Weights of a small GPT-style language model, trained from scratch on English Wikipedia: 12 layers, vocabulary 3575.
MLP neurons of a small language model. Each row is named by its layer, matrix (gate and up: input weights) and neuron, and shows model dimensions 0-127. Each number is 128 + 32 x the weight over its row's rms, rounded and kept within 0 to 255. Numbers have three digits each. A neuron's up and down rows have the sign that makes its largest values positive.
After each neuron's rows, "fires after" lists the tokens most often just before its 100 highest values on Wikipedia text that the model never trained on.

L8.gate311:159116088164150094129138154096110125139158168110137166149167116120132138129105081126101082141144141066134091120177095184131145149124136131140114131142127121075059150099198134099120070193122182123075166139145104144157113155118122129085102135088145190117114102120117092167133108117148107119104129087132130132104087105131171164152059117150122161097127079146122138148054123159163093138141
L8.up311:135116183163099104200111147099113121077110120109053147148074159124117094128137118141113158127173116074189153132153132167185142175093157178079108129086146181113195132155170166131113091185130116088110182125145189104114160122145128167143114201157142089162146154152180151110121118132127117065123093109188125054103143054099148086137141101125127163113110141115127127117089150162117172139067
fires after: "was ", "is ", ", ", "s "

L5.gate461:038113151093139094177109159119171131169082074110082154131128109116121177119098131115079124081176140152089091141092129122087103114232131177115131150119105135129154070097148101127166112140180140109200101149101143075169132183184169078121190140108139102095142127132100096169129154119146085090126095132158114113119107097127080120126163177136130075100189147125072064125155188143144179137152
L5.up461:185128080115161143110206112125091091122153114149206109105122131143200151153132210168127127138153109190144091152175158131171155147125143109097201104161130142117119172145135185142127157112133104144098091112104137127185115147110130163112116144149105133114144175127183073137101118131169180112224122128142136105138177129136103163143151052157095133139208137162186159134155141165059105071097
fires after: "as ", "well ", ") ", ", "

L2.gate325:121156116123115174116052126180124077063067152154162153217144127110076141057096108063131138074071174158127114096113159207152140132181148143091101117135157125144122129122136149106140138136126168133214118065124168121171129122193107128138121116142123135143196165075166143083126145084101082131139138151160132135108061116159179196124151158172126130070102115147123135160124101142144050154123
L2.up325:124162147147160118110165145153099128095120160134110106127104110078125118127111190075122102158121124130099150162145125170137088105150106145129171105100176154126148179135138136122152121177091081104094134098119156097106101129151135150125072129122175101117162102043110084060128112147153126182168183210125117142118117079141109107123130150158123129071181121129139088153174091074169139221132
fires after: "'", "G", "No", "con", "resp"

L2.gate458:184113117149100130140100104107142094110157122159161136123147150136198145126160130090191100182121140115201115138102145137148121120114102122115165178095213131157102154147090113114136147087081068129147122103152093098121135155172112116093107126107125085116134033123113100079136066116151165119104132134124135167118095082111159157116119120104144185128186153081144088131150080124120182128150
L2.up458:157106141119104168102111127071155133120089111115175117147162151116096159186178092156139091118104116148168120146093152073162130185131107147094147162115168109180137134110151081151160103115143101203172126122100079079151103108208101180099117155075183098150131113128143146090132120103098140124087096097118136139172108080094135163077131155123115107131178165162130109118145069137128168186135
fires after: "W", "con", "Por", "E", "es"

L2.gate105:182066152150163137103162157140132110177138110133083151079145106151134094127122094147160103107126116136098094081163144128063096173128141087101152176090115086123128074098120107134109130132119162138102159130114165116131128100120038136092135125134163140086131097140166150141125178112077107144059112187176092146126112139152142090156122123171116144065109113144070157166159149123167169114168
L2.up105:122110181075106171158129176166089148187085148109127141115173180127149121134138084171163128173126087103114115170161093145057118170140134128138154111098192133088161102123143149087124112182142078059079069111106103130085135133194144120154158101082104166111127063107127084113147117154107079092146139120157178103146115083129134163114115117124132099117117145156093120083113161121130117152166
fires after: "===", "==", "===="

L5.gate285:182120159148100165146148137131066107063141124152193147120121092152127095098129196148119167106151158103123137152148147177157086113128164120141165154094157103122100118143138142137119129096110094138128117123122196085108101138114113072121102163155092137073144141089178118128081115131124142151154154129075155087150124117065109122113094145122100094148170116112135113061082173137152082090160
L5.up285:151074100081107127132156093151120196072076088113133087111117066161167058108106162140131170133105177121135089077167154187187127109130101075097093112136077139146117116096127123075144082130143119148136083167121091134145089103080135155164178187129118080123119109123128143084107141124117146137196114161157151131116140056118083139171106170119096127188138135122081117108138151128102078154139
fires after: "St", "ad", "Ar", "st", "us"

L2.gate481:134121146125111050128089161120167177173065138124183146075124103178142083147185117124083148120144088138168166087114104125128121123076074116116130124096198044116145192205071138119179121184095138144176097106088140075154190162081120195196138181124108168123041099140126146074164135097182130123121153142078147155165084143148166150122131095148165125173097100142111154152145119119120190130121
L2.up481:101183092148136100115085139158212149148119139111155129159128104132150092142128170119115112159050083138143163071139133150111134176119072041077114074150115127097128165120150142139127141151106136074077123131153104091155160117161133214169145154120114090129133087134148094120120137143125089152092073126074128136155101153179200135137109158171161098171110149154153166105163134207115141105151
fires after: "the ", "Ir", "o", "O", "em", "Penn"

L3.gate490:134131173118158083146113162075080142155121152132149112137161139129101137131140110162088120161158102059183131119107091089179094103132180152110120156136145066138091077167094121163124143095129144139117216127116144190136073149094186134135155093126113161126088067161160088091143082138155125108147144091154139099180129123173168108227135164145114126094149116137100104130136052165143157140117
L3.up490:133124138119147095100160183142110132110147137144142089135070165125121169176170132160141110100104107083175149091123160103166065130109150131083113132110131070142149139139091132091141156135163228151209143137156145194071137146119196118111076057072130087090058084104150150161127159125114108096117091100090111106150168105144139117188087160109151143107113109139119160162161058086084141165166
fires after: "\n\n", "was ", "Nor", "D"